config.toml
vocab_size = 2506
tie_word_embeddings = true
parallel_block = false
init_std_up = 0.0216
beta1 = 0.95
schedule = "wsd"
train_tokens = 330100000
MLP neurons of a small language model. Each row is named by its layer, matrix (up: input weights) and neuron, and shows model dimensions 0-255. Each number is 500 + 50 x the weight over its row's rms, rounded and kept within 0 to 999. Numbers have three digits each.
Before each neuron's rows, "fires after" lists the tokens most often just before its 100 highest values on Wikipedia text that the model never trained on.

fires after: " (", " \"", "-", "O", "/", " con"
L6.up544:516451423459519473412558485485528463462487525505570485487532577500548450495553452520469469535483532494527535609505521406487458638428550559534558528494477550447478525407562567535574403472548525465487563397488512470467519463461466465435451463463521469524482516493497501375447465413465567404574601490495507514451577508422537514533525506500573409512387504386507433508466611505475462563501559492475481466482451513487565507546540470491477437485456556491519480508495422507548477472450533522446471572566466563499503495525527536448644500404483511442491516502519499584540550482505433519499451564490600505501538436526507578519587451491384441569468537403476473491541479496481488415475476429571539568515494540482569639524482548499478545511545475588545504463629592419434491471466551

fires after: " p", "b", " P", " s", " m", "S"
L10.up524:568436554458365524481497483548480436529454532490483521521514568501457553505511462544424555594494517408523589476547476553494451513496504483524573505426552417470546523495563521523534465438535508411573482462516525574502523565496372522424422508483568415487497536516506527527496460504512363478556488561490509413552488550516439427493472571576469572522448475478449430514444502453521483506500560496462494539477516508474487361538527572512500435440587502528569509455376461527493559436470419475610562513493538492441504543619444520547542507567387462401508503462549482519472515592539529569538491426591466470390434465503531525494427411588562598456533480488499576477616523548482508472482475441524497433468539452483547505568486528454431524528496528486532589501493600490558547469457506

fires after: "C", " c", " C", " R", " acc", " B"
L5.up290:508536501481523471471461477519474515576445521486515525444430522447505508529473576527453493522519452467395466552555501550397545431455523562524525435487525443488528452454579546528470463499510517528502498515359440507500567602532502442512444459484564545584542583541436579502536424552512583572500520452477443531511508521487470428473492406481460557503420391586421433521468497516606502590495513477443493600514442591514559422511555501474546446488494473571555595548486473512492494588526439506487479522576492501371469563545487520435531450567492538432581570518450473536492521441492532406477526510523498533394523525505548509474415446580456465541354444516490392593433581452503421520489553539517445458517521508361454533589511488483486420445426483489522443514523591526505504525488524

fires after: " C", " c", " the", " cent", "in"
L9.up128:467457612461488509521491515527535468608530505505483581501534471506531373422464471526451474388509523416444513462535575429484433504414515506509520527434502592536458466458521513484441546468470548495571489521432533537486501496538483470545446489461574410610530510443453477515558624499492551544519421459517515449523460571537495490455466508467491532486473494520506437509502566474457535449521605457528508493507437506497562572508514525461440494478492489509451558588468579524668483486483480434546493484486499448350522468552611404487386450493431470462516540535488539564506528470486556499445479525521556550517457463481459430615566409516631527602444582417485462594471493460428575523488441513428465472521534508492484605583478510494406503485452465513397531582531494480563468518447504

fires after: " T", ",", " The", " th", " I", "A"
L9.up214:496473531454523452530566473494532577450504460631567534495520516529540519542473479444536514588474483441500540467563525509569461533526484528559460537633584485432540512463576480475476544535428479360533487448509473490514529422468510535436481552451451501572538489513559537422454609560542455531445565502451558452438417500522474548447426561391438469493429618484537503445502588496446457379429433404471584515618486409479471494537561513491537454577416623556463580542588517481499526521536461496510427384490521496424468447556482525516440521513460536467475602481405498561473424434512402515571461495473479446531523516466475510539459531542513479492474471485468406508444510536451464517469492388541507502488485500513475454414502488537487480566425530482588461517506540476511412558521485

fires after: "h", " le", "w", "l", " wh"
L12.up51:517496484500499466504485476547479541452461532480534527585475542475454534569544498566518522558454458494431484482517560472448461600542516450524507536539439468454575564494479619485559480447504425496423458474581612415467553584552475440562480512492445562416452478486586425397467482482505596446492470536377443483504520500537496398525472367543400470605573517538445551436552451482531456468432467495392484480506478566434499442436416507517571455501487510556545525550517548426512476543543509542507483506523541507475509447464454549407515490443530543554516490512539528552552618509520479498538625420387474401512390508460433506495388454475497443479455475555539453507512509477483555511506486459552533492491522466489523409451525414496523541523580467551450448534498620577485510563572566

fires after: " s", " p", "s", " n", " S", " I"
L8.up24:483492452415528546514564443505446520428562494440573387398460493424541575513573526501438469523533515449434452496411482500537525504412498405475506522518597604511577497484516478559530529431502522565536520482459410521586557449506503520511468519564459449534532423448508528472510536523531467522553507507572518441414506440511477548439451497559485486487476574467531502504513489445515509457486518529468618390530456424520563434397537475499574366512517563554453504525420483519507450475444601556480519519453587486493433433483501381503424580527488505556502518451444482466590566455381502545517614412521616491548571485528470453546534423463442538506545503503434513592566477521567478606483494533434493534533497418490504503512486542470521471432477413526496437493496479539440478539428601

fires after: " c", " Co", " C", " p", "C", "he"
L5.up509:490465591487506473457548431597557476588541498428425477550497526529445437446454490425460526558508531477437530536479472537468502445388495453604513458493482488479571529449485472429630551536480428431531498593531586506430538480608488542562530594510519464425545589595417368462454405484436512537510518396509486491511541545591482525535470497527562529535492570460492494517468581518551521364440449479460572479492527481426421524503477522531562491538588511482471439488448564473471505512450413530554479493498513405521440413460540482442484532485547505457474513498421586540478555562463470433497565554567557528515452483453405533629440503525518500520554497481484416472543511546511457516438462446596553514592526530456533471448549540523561500422499518530499493501584477598505520441452525

fires after: "-", " (", " D", "s", " p", "S"
L8.up644:488509458485541615521519601384453516486420472449565493547527520487500500548483461564498530527489528498607499440543486521493556491527496421518556443516579435528473541521496506471540385507413538495477442344439491505594425434501556561557535480471533470546576523504462522464479538536450521411469427487500612545500481477539467489578593527464534411436450468518481509536552518561509470510528539450460519489522482592496414533469552570504443478512415654562515492542433499587566418450464610490444522488501459480449464493492440525448497548573400490478484527448476554482435490541516480584585491531647440480481459376526517505471545468463531469593542493452479538466512451497470481534481574507477475534503516589434425442475466507574423584567396511461523459533466514472558566492441540

fires after: " c", " acc", " C", " P", "cc", " sp"
L6.up522:530512465500546518474481396535478467405494452444504482433518417441566496409476503428409452542531487417494495504530553612489478438375585484471527572610572417517521543365495480563471606437490479399564460486536489516443524485459602470410534521508515474474498477470510456486570446570467531503498565377564513538494526437649464581497502584568481519537484563520553477568550534510414497429457521580402507447504548471451546431518512547516396429502580552537512422456532473478533526503526395500560511522455537485523419440479498410442567503574553459455456517544499513547509479564499494470525443560552577479467474580479550480423467510448539485492513528387558503586424558512540491476493506523539504611495492484461515489542537473482525464461561504488538573456459467512553492500491567

fires after: " ", "-", " w", "W", " \"", "'"
L8.up630:503483410509498544517449415477464589414589513550529457522451510546592481502546454605502531537567406543512532414499584354481515451492515500483545533510527443560493540486447521545510487520420570411445528528459465499476519543463475481588501487452428579474506546458398422439482560493505513476457569452569514529523516437502445482560447535520443401441459582449432428563502515552349429430484529511457468527589553415500482456545492451572471439482427571539513519518459464466550459575549549459402516506568433522435450524518496522538542560423545502511439592425461442541543607507496517496548571419498596431565399539504434482558498496455482508544500498539474467511502416481543415503472501493513369591439528509532505502438548540541445490543545451494542502539508518502554460434505510

fires after: " S", " s", " d", " K", " P", " n"
L6.up268:491556564511402457515520447481544500536589443588440427479507554534474403450495487472536534553513453530574522486508460433489478466413448403548584566530525479483555507479388491532532486502389565511496565472503506450454499501482420514512487487474560427494535486499450523514413558439513438513441489447498453451515475595496385472377532558512505573471531451555507527494505523512445436503519585523521515432578543506565506583508610503507473466519453519611560510421431509505485475467519496422502581472526481525389482472475335484503465503541523502469598480551476537530501441506474460615527505449551448493569460477552358602441485494521543501609473481547424489404465508562503499545502403480477496434481411520419541531531553538431514532509539499453518481623445485438563568479485537

fires after: " N", " B", " b", " n", " K", "w"
L6.up216:513595537454468534529590394450417586502525513502515471466450521510482498444481594483539447483526442507438520583475454570446514535564523503502518564495490449524473483479539457548447625490417451555502545419432476504607446514554486576439536465537478407361544476491454499518585444431455494434453462476493518416498480456522458472460457526587508399492389456586527455435576469510559519511513491509591590563423492550480470516490421574439553475466530369533542494424555471469570524440437562408575521541580469535474557494560504533477474428517495541473463618506483547540512552417504512510566456533567489520502594505539465441490459528469492504512535465574462474530441594587522546502484442488466491562637504461435583520497453508466527492509438476508499471460490472531574586521564529

fires after: " D", " C", " Cl", " B", " b", " St"
L6.up625:484533526520514475472564641461462528607405587531509527478393552519547539462551554424463473542526501523452523470532501451492576462549502570492460493445592472540464500448445411439525525468539534487507527525411462536474524490495552486544387472483543564493444465504428550525425532558538506594550569494493496498522425484545445554525444460566485492446484467606529484495420459598401505457491472457477525435508487509508469505461454602442463399494484577433539510526492477457510510552489541443516418387591515421462466504499442429474506430460480452438516482542561567495447478567478523579563495493544602575511596458513517563514452495441606472494471486529506439517477480587518455427483417519419466569503542528496497500476500476481483551550465558590398404526550432533633636497526498

fires after: " B", "b", " D", " b", " o"
L6.up185:473497478532378587437477409472589461473531523518455533545472636451465554489457474535509520493568505541422507510485556495523480537559506534530520578531494472498494520523455524505515551568590578528521467478460449542489506520522420467520451475533436473459585517422463558502513507597433500480543567469496588485439494504466525496513423509532497524577484462417515552434426488581554358504521490417484518512386460520488397498473520511513550465544594497482553579445449383530448494498402509506479539369469508412581541434453544479518534521541454505574511432520497483409450520505542538528486469538515548530533536439599522558461486395546524620486613509509505463445480565468594462491544594507471418540504511527514504438502464638564496468415476522580427545524494591441512564534464475

fires after: " ind", " in", " d", " D", " In"
L9.up738:506518539496516575441547449504501485446466441554474492480520500442465499480469518535428546475544458468538500516421495473572499502521520455559468531515563485508451481449490474437451439504562478494489514451476506454475490504408412421463463502468606491430589562459420530444528493592602531539550521460539394477453504548518492523524452483503445527543475474492406457534464474585466411454503499566483426568559464485637452422459488535580615446506448505451538451525415463561560459439560389482414549476417506573464394513529409494435484513574461474553493489510537628433496589528482469532466647446509482523508520536491429534394442466506500471554555542518476441463436533541540517542550547593587459521557551465445488595536539536480423622406504462508468551544565493464509516464465562

fires after: " the", " A", " a", " M", " during"
L11.up571:435534461511576480519540492591542596577556576523476506465522475556490495479517578538516555529384447481500531429503515404498433544578480609513437440488400409454538534569448547547539543514547558616404429408480533455488464546437545557459499512509432483470466567507504443500552506539495609542440515430445540497502453517498483489496567510544415580466505511450467456506409500491462435566465486523496530510433452531538483541547549462457490480519529481401598602503380461445511512551543573514407576543462477496548454468521519548472520500561554498504601372456526492453524399448526480545580499575625489529421469527545569493439489536532516456517495485516479488515512477470448536529499479561437463451571516436439476564442488573569459422521457503475619491476609537530457495532479470

fires after: "2", "1", "6", "9", "5"
L16.up331:537511478607605479373510446495531455572547458443511513516395559450520512584475526563547531519469554559485527526494581413527431518468439472479518603592521448557471526534466480472495418598446521569453568539463483412534516494472463467480572537511506511518590469518495557451511534496471366507504407551489536524537450470420503537424506437409596439561447551564505514404470469536501477501510509362508498444390480541455537419532546472493460527557504492486521446516461526505470563526455465548473532488588568502507480504542473576450515627395519495585441510531515526540496504526488399564428555503508477561464465426543529519452580457468412502500476468368515501511486611498458558450451536486534542478521555480430494469578504554467398436493513595521527489472573535505456574532529513

fires after: " C", " c", "C", " rec", "ust"
L5.up34:541475526405495475492543631546523484481455523408496507464402544495540557498467507464439517477561507483473563494508560604485514450531535450474444524458519464492467530462435481459404455483472575462505549516458533517490528451543467554454507481460533419519569474512479569571545548520507650587480508478501413486536530455517425579518458490472406368520409499526559434592527485508494441592535466522447512463433542432481493543458490589518502463528496511474540558537451515400508524587539506507547493490487608394491496495618516464502510523443515542565597491522470467485484540492514516447434547567510464573581475489533466444622518460484479446474493556430539506444537537499454455472449653497561441532451550542427517588476424516444412589470512337493533445521505468536585559524469468

fires after: " f", "D", " D", " B", "F", " d"
L6.up621:536364451451420448529462530468440464486482467532536501465514571477483422589474512529594481446578506412531519515457493479517532457487496499482562488563476455438473450418536489521480573388535504545492608473461454414503549462515442430531507496446521469515554533535496485498489483444491603538479464470488499576538512508582507475398546512504477478475464466518582508459435579450424486513507417484578538475494462560570486481496450402555573529526494581500458456497467446484429454507517479561511515467557491416513470491459574506572462602478471495436480536506497452503511547528504447622458571476585570531503549448451559548464574491545446493534569450518532353568488583538506446594529521513405406552521456519373500617484476596596477525490505522435448478595485560496410436455517397

fires after: " I", "I", " T", " H", "N", " h"
L8.up220:522532495387515521537512450516518519527564501495486535568495524629576524512485520551541533594494466495517525475514560488507586535544462473410492485485516479506505443489515518488548521472488473531486482534406562544414547583521486507483496485353447475486482479492438486447513429520562577481379574495382495479567488516503476506414493562483375549509502457447481458496527609549514516529470478401571486443535565434376545472542532523524508517517559484557498572470537515476501484474500471459585445479519486602481592526590483445512387557402509469487538457583443484527511486447415579450494571446450515437389436514537491552637502488469538634539533444583486375527480498532484598586451498434489448526509529502507490519438452509537486534565497490458400513436456482511596439511441484

fires after: "ig", "r", " st", " gr", " j", " occ"
L6.up318:564420514503477601509519471578572503456440450394471545591487462568500521506501550460554508509440528459463498427532508570419586493482579451473497494469441493404450526526500477494568454506486532487412509543525462480486503448435559546550549431500499494467516571552424564509549497469450600439630494469480463491608604497445514477565523469529482448491419379503508455545553580523471400589469555484584449449484463522482494546528518570536497451544498465475504595632477511410543501374458459563499400477459512549346481472510616562465526452512561530505581434480417428478595532471537527516524474476470561536489418435484471471513552555499534497527504462430497572428453477477521498500579514481464498515518441525552526487489427472514521514486466617558478506463484432558515428500432535

fires after: " G", " c", "c", " f", " C", " t"
L11.up171:438421424458507464459437516484516513489568552466581530515493569523465577444522561446447470625480513354592431577430544550392560511429564527513444522521503490446529546427557497544411454468442559497527497585450434470430525573576630645564510440481552456438415560487425383576615490488467466483513497436581546483558441509423541507534458554472478498560440552522509441528428458532442536420584438478525449518499502488451465450460468482456502421519506518512476511546596485442497463512450578485536500532399510519541527464475483495538506515550492468376554520489519491529458492532476529504504490448470487555547446509457526571530500477428495499548466547534478593523460487463510519527513472599529432523572523521466548583554539508519481502482548417409498463442473508441522527561522599

fires after: "w", "h", " sh", " Sh", " Sw", " g"
L5.up535:501434554411492480492487552459459537470417467428477561505524565525461457510468522604552513423475481611490493540380445500546547439490364522499529522542421458415601517499493459464515441517514521489519464501541572453520491615565447594528498553560527622494439576514364485622523487490574535522423462477474576513521450478488598468511459552434546397538485376530480532523473497491603464435448406471599483475531516562410528486550439543463516469460399498525445482508502481525472513437455530517451476548520467528504549509534479462552485584558512502638493449460474392541511494519496572506530511453479442388506434558476471447534453470525539533458525433512493495393457507515473546524490552472554454506530516468576599491498413473518474621547497499499437471489469477499541527545532513

fires after: " H", "-", " un", " (", " t", " h"
L8.up510:565490573515525599529536520475482521539409486456530502529498457502493538567445416573495536536430476475399471443420492438498476416429460501477517513500644474468483446452423503427480482450427517597480503449442452485566548486425398476532445520472520417629483511504565474475431602434434532483501503447492551553418502594504540565541532580558468451543457541493578470525486465515487501522455517497466538498502472578435514477537555547520461457529431517384578445571461478508499472592480463478549489505555552484589551545466472522447419514558561470548570513398464608488451543531505586433464487489606491485399510485521540466522526496452531565513585413542522590460488512550559498409485461493555443516491617598574521477468526558498443494526598502501538470475425579497445504491538452

fires after: " c", " b", " ph", " C", " H", " h"
L6.up695:496530551553491439457485488491495498504460440541489587578468589507555515432530474543565477484508487438487449538397417472488494450510597448509492461487574497529589533449400410451479481582509447535498478391521470379424589420549513399452470514506461449598494605528450474518508504473492509496512601485535554524564516457492433486495426514457540505482409391592525533577431517500436487445508470515427438451585499524460500421537487483606495520443495518560567483521482466514516536477509512510505516402530482552440550512489431502425435471427448412493527507512579604511525609409522514466521493544524467478458427501476483492575565451558398511593433520568501518544413586603540485554468514461518460520474530479482588556539495540503430530511542513441464508538393540554557490428419550

fires after: " d", " D", " comp", " infl", " Pre"
L9.up353:599524497520523551502575485509544417510509541531508427401473461440527516528479478560341509581519529512478545469533479501515542560439517567547538472534529413484372466469443503473446524492538461530498485498508424527468495569417502402529520448439554499441562529502496488468491495417406550491499509455492473475475470414450406456433414423559511560534604462571403403567597529537479392558512533515431457550546449445581509577579547488581475445534402541560562478466489457479527520478515536518486543486488422413432487513561503523496447480484481423441485500515497488539436474542489490481414540559501506565471473435421583526603468505571609549472457564505445508499497509594466553431487563559516498475467505559445520581593469535495381525545465489521503532475417570486469570537437525

fires after: " d", " D", " a", "D", "-", " cl"
L12.up691:422566507557489445454483589476537427434458509568480513515547483455554565540504561559484561551464505520484558557500455426580493524443483598527394525493497471517468500485443531520540589429560478452504474514522438434535493568454548441475598501538529405508593528573378472490503508551404556515479530425570492447475428474531509483516542481544413480511543527427386515445584572547454482488489580549469522538442521418476480556477551438532597448506529493479464457548538385496550521558481482488522489510453599486460479457597451469431531479508529430451495514439566534570617428579415451485469454544588459439501570406469488487524464416505496519507489527488467524555582530490597473588533548497510515484547557508450491405558459545458469389460506511413560535586483543553464434475561529

fires after: " (", " was", "-", " |", " G", "In"
L5.up723:491502468431557471479552488543463496490558539496577506524603533573505525416427511506494524484534550421474542453522452488508495570411491450612564484480481463582449517526486502454532402421496511392520524399479545545493431527527510655491550410526497437599437558520497510508536452458491545422395515459561510548469586512455483396549585569520508512541440477550572495515498468542529458460420462457535558491492508524507489514539506423533454430559507521449441470492515602458500398498507415528424502501579536574566512488492374547460567453415499428459483538512542602479431543497489505499492444562508402520531431570512426552451578476510398525499468632546495468511490447526449424473453512527505483470611490468512497422507463470510409591435423567473482526504452515520561540527483528

fires after: ")", " c", "0", " C"
L2.up721:566498453496460482435469557467526429563590449447532472476560430510546601563452469480513412451560516442564486430578458523439548542443634556511517555453465492540460496427515550512456538487511543549493541504486534545503500465385492524480457454421559542497578471525506506466432425481535485463544493495558466570518470527523441523484465517452430546448424432477491467435532497395429523436427492527535487569534594506365419467458533500517378538455537481500536542456452441491474465498453526507557600508462488484555491455478540470341585471465555507488479463508515572563436497637549548478472471567568496509453515471531474480444516509512444466465491455545544524543493450574567497526537481401490536422589544476532503502473494469615490469572543476549542565553349522470608573557530461

fires after: " B", ".", " the", "b", " b", " in"
L5.up91:479472402505433493481447505506550469498490452467483515549485526371473407514501470413536611513504505509540495592494524559511540477585515456432504552540494548489505498516539450471454621497510426568600528574480516460511468502471496477483440466525435549439587543515395454483479527612533586491432442483521503480530492514529569554524438481547463495672458451507442457512399493565533526544455507529521510586480533464517538453474434474463546474420611445529612489383431449453545549495411516558567448479534484523515514487526502557429460568428444521449525496521472570557430553386515509504436454540619529413444504467487531532530388486623483494496499575505498452455452527580537535440486541413478496475511515483499508480578509493396446507532499479552620564456503562478499444511489504

fires after: "c", " c", "C", "oc", "hen", "cc"
L5.up202:473517437509555497464629544480473610495445467430506555446496525550498542535492455432515547483463515483473485496525519607484530480453511492440491536417455568468445569413417593481563472443497512427545534455500486530504455498504464503588522570568556507512527546509447493574483449433494519541519617441517437592573531497472485559456452601451465520532497603508485437572483441467473524495462434450549420426564585506426440503558534543403455463503543497521459535475529498506531535511536426481544510555527415495538529460466408430551643465529535522420470439502539466498518536460468520480531435550531562468495441451502423471436458577518501401598405430496506463542414471605479569477518473522628455585505562464476398466532477479494572449418545407526413518494439463554480476490496546

fires after: " I", " G", "h", " H"
L6.up405:535512381537621458490560502522486517420425572465485462570539461448440451561565551516491523507477560489433553537494412631454526530429460464570487495490595491479489461505379495430473585567480457529512615560432493531440518539544488458488549468481506540503463530487475502497505441530547506476481588420504440523521571515554494455506492475455519531546483515473534517547533593572548443472489482409551571474540493562426604422623509539554499497535419531500440603487542430469471467591434492551471412444583572523542576538475518514467482475510547435498506492503477459529555385456538562491543455416495386403418513530536405465555464469440511535421500473517457483524462530533488517492445485505494528481459513584603479544505442528573502387593489389425521493514475491460468535560496527

fires after: " D", " B", " d", "b", " b", "D"
L5.up152:522492522540518542499509439487476594381422460602494562587464440429559502493497574483514561427630536483490570468483487471503484428456596482428469484518492589496502503452591566473439535448530643510481514445461401437465510599569381465550468421474543470512464610457548521544494635530458512536492522456520433582510581456502460493576517510529533556462523471562582498411453470528502495513459389534567436502487431516503475441546480491487488512500578519593519516486482484582455542478424457503508494533521484522436495436525474457517545368459476417518415419559573543460491502485545440562544501539559488473522453523415541555593566440537518493511522583577425548521506473502497484460462441438459511485528483485468469456505474515468402398566505566520432576478487487431483511503549499

fires after: " n", " t", "s", "E", "ot"
L10.up736:463525471371447516506472490582431518427529446542562473448389473525510466492422457504570551580547590567454494560417524549492570524461462482564479502494497447502514573514418558435388514538496543566495479449542521443513487465420436518535505466475524400584464505491449532441543479482489473591528479447552559473467500503510541556537406502473563473405391519460496466542438583503534539405515541497456473585556414580463532482531524459489516430515459535496488503508520469487581551442500535594460493431503495435537493469522415398464389572539444498568480515556462430424577530507521490474431587438549481400516505444532482456579489542400423605526449470495401485539483509495499488508422471585412495510513540476519524535472551409488594487512548565458559529545458555449460442536438543

fires after: " a", " the", " was", " his", " her"
L8.up742:478571453508498575604558413453612458543520577488601517505547516532536558463513385461599529463508502490476527454527478462506467495513383469464442556477503428373512506472509494508501529462538458566518489559533502463539457507442537605334537473586406546514424593544473367460513494453435552537406532400479474527576547418508477512426461515555487536435486579542550534610484525535471470626585518517470458471400486517459540598611434516481569495537473623475608501482478471502432499510511466574431462458441467549528537516536546443492450496482501508458526541491536510507515497496523568528494465482485556508535527569462472494452508466483456550478595557489570568511487504496455550465522473458499501557469560576493462518561538509529475465497433452454498558431434460460414482455466539

fires after: " D", "D", " d", " end", " Ant", " St"
L8.up426:523542587491475534552616567491495432533496526491501479529435564438594479535518463488475559470558455541493460477512543476500477554549453599472523529585553457428612487519459534499486518425538508565469564439546477444528450489529399508512581504496553465436551538492480414487525476637416638548474569452512486480523501457524548483548493492525528496522481405399447439549435449505456449536562495503550517461410491463466480608492492505533573538546542549439644431495451534579503507584505534550584520510517474492474441417501423436583559441424514516513507491526450546533434541523466442553488523460527510525422403495486476576414481500522422524525492432515471364518490495622588516447511492524429440496507500437500484459436388566512506621553486540504490494498468483442586462500445505

fires after: " f", " F", " V", "F", "f", " the"
L5.up128:509451435387543530518500510532419509497515502505459491495504484460624441537476434559544485531489470535495434471429495488485472387499528385506517578504397536434446475482527520562427451432470463489552471506538481486634464537440510484476571464497458462511502575452467587479454541437518506402415383490534481384460493451488538534452542459472502520504459523558532497540398546524454515514520438517611450495560439584451419443502485528419567510531575527472449413614567567502467467460577498427548428494529494512525433471529521590558444514479520522544425543558525453471467586604543485465467472531557411526526575593553615542508516483505521497529497535455497507521524390468434476466419589537511465588540415466526534574539533509507503489555504532506430559561441452487418494452514431

fires after: " go", " te", " tra", " L", " p"
L9.up8:379524568498503564571625539405549438417484480439531440513466386469470460518439525549515471502515485489457549554491520421509471423608551456596543528533497500478504515534553479505458551565522392483569497531463538583418542564579504459482516501436545526491448465484417505447448536479546577563496461495458510486461567487503482652474450423564441402412576539455418564469452582466506515423545437563438568504472553531524547495530556545518485535521542496612392474471466514506542508507568545418562491502472498504505472540537499450524523407446564489523481552581561483553553449425486480501506568488445549447458530514490495501499465486523580570525462398452504473480448436572513550398495484499434524387483559531452565517488491485541440460545508506524442459560453525599500461608553513

fires after: " the", " gr", "ir", "'s", "’"
L10.up63:536451493522457479474620518451425481499534594596607620415525449458504575570494458511662517509536547576493518462445511445451504419461522487519508535493551491504498538417510469496436530428560531481514460467564434546485491523498504576421512516540451398458520397542504472520556507509483562425486487407397571436571488490493502529494635429517526541552486544475513515505492536440517435543510469539539583482406490558497547614500502431518465493476503516509503506427424535515530526474422543601456561481419485476505478432546539449439403455519556409437539537508572476500587578568478550431586498545447517614545414534509535555510563574503533455495450482482359499585499458473491543467480529506494514598500481516546462533438451441457513524472592484540454528527529514520490543455461503

fires after: "1", "2", "4", "3", "5", " I"
L11.up669:545488561465518456500598492440565448518522430447535507478435485520550467598503497486452451547488507567456485432462420480429524580541449522454531413486491375560496481442489505550493526571518509528537469492496482407475520553526415554408494425510490525456624474516498422434566399575459507516553443391511550479567503537525545580513365537525583487486501537490550485462591462459539467505460646534492556434517457558463532489525581459563515515517503539494533421382492497567523428469515421465463541466528497386478519508537569585431513500445591444411622531511550527565427471488425440464441529419476477503571480589469551487490595486465473466532529490441590483460512562540463527482408561511503533559559533514465559504582441496511507411526482517516497431526452463491492467552523519

fires after: " C", " b", " c", "C"
L6.up564:567491556428551497456533535469493514498455499512465556580469590455575450483456458526577508557528511462472458490498452528520451517517585487459581447503530543343488438458558530518463406576423529475521467556491499472524562578557523458391502522442469558535477538553468419637444536441429506544598544420476459576543493447603441508506500482510508421525522507510594536599507471590489467500534467536474495561490419521463476421518501503537501512503485477535473512487426379475526397569507504422494505505554523467505516468471500544557582513459484558504480459512463541395496475500474500487551436497477453539428462583575396453491449381500446537600511441512482415508563578544610530577470483564473540453364463383469467525492530562478448526403492467488555536536499487554460515462474551

fires after: " F", " L", " f", " W", " T", " the"
L6.up7:528476491469515472533614452513374507449513501507441510481537490458456429490515469555444544515440450619451460497437520541473485460528582420500508483455515491461405445535502475511469587536464474479503503489535566501546547485555378460496516502531616477596531491502542518515516569498576547465560485460489655416485514412547508411518530420457443430486504498524502464492496496473555462460539557514569439474508403544410469496494503419475551458509468491424534540522509548524557496505682514530460548511521522495530526554461533594435465495554443525513490578513461360422679527515515560491432445538498467556482497518447405504508435473526532488523520585472487557498481571464499519521515529529520489489522480511566506490581522485540496481477553529490403518415466489501477412442702539

fires after: " c", " Cl", " sc", "c", " C"
L5.up624:516432530555526490486407578456512513524480504481497502408388499552430470491552493450516451479621519488513473465640524481414514469425506448560535499530492390612484497447513519516474494554463517507440507543446485494457495432448489458611521500478606459510500525521443514548509547581594552502494485505593460553554422501498432467461441447466547537482470419554464463600483472468412576564500537415476547506528408546517555519444499502520491532514513435488503492589539559470495442582559452522498513480568417444390445500508463513323504520444594567517422487530481514502470488588439555494534454540474539536552481487547489505577478548545531473534428434489493465545441572540453502456412556581572474533473534539428511545588489501480579494507492444453541542436574575535584484395482558

fires after: " d", " D", "–", "D", "d", " \""
L5.up503:439505455552529508554488509410513562470495463540570568553464529542465581412561519496626481538615512586448479432577523428537530586502567481407511465528457491386478524538537563531439417440481491419397579445552455522525436539498420520445571496499479530530605566457506432491434511607545504450495515455544371533469508432592536533479504421484517476510530445499487431503543501515408441490513466493475517447465570611485457484453531492531529545569541525460587522455528412514428548471448445479491513466616518512455414515482523483547539466469554516463463448576526509529459539573538508485488545449567474519472545439476535550508497455423570436527594471526494452502519537597576482481518494574468538523553431408449484572489457578494535492471499477518581421528565543501433486414432570

fires after: " the", " The", " W", " No", ".S", "’"
L8.up229:537440471542513655487535502412545528482545490533488524602392516519468526442455467469580610553573556471420424480529516495466395425464532456519529548498524478480398531503517475450460576440465478469481480580495493478548469519521520579466588494570383510438531482555517502432459548456511438558464554440533494526517451515478511501445397445460431479517480522543536449514451513529458511455515554485571560573537518439494519527537525438512591542559439505558560507414470447566529479444460505590497504484505489476549538464597538409415434471488470463438550491520529556662472588594526421541511555493478560545469469566470484460523469559496546465473538516456494587471477518475490478387466521427553520549477499495521446531525479444438469515551431454455450587389477416460553368503570473

fires after: " U", " d", " D", " o", " B", " h"
L8.up650:538530462416497511503550427444454544447439478529570541498406433511549487496461521485452538536601518446441494439477509505472416562502526576492471401400476478469476419502559542471496574415507549543436555482553513397562497516513539420573433540488457541510514544526481557530504504452488531465482641458429455509570594526433460567446538546524493439525510530588504458525522483532506581450445557537483522453539494444556550453462595551512538485529546629517517551393457465485509528461545439444474440473500509467455499481564464520494521578488547524455543507389447543468492465559396473551501498341530454495436559372440611541549485531518500451497529605496565488471508472474508530520473536469471503518563420475447534459532420495610443544559466516574458447514560507518418461538472385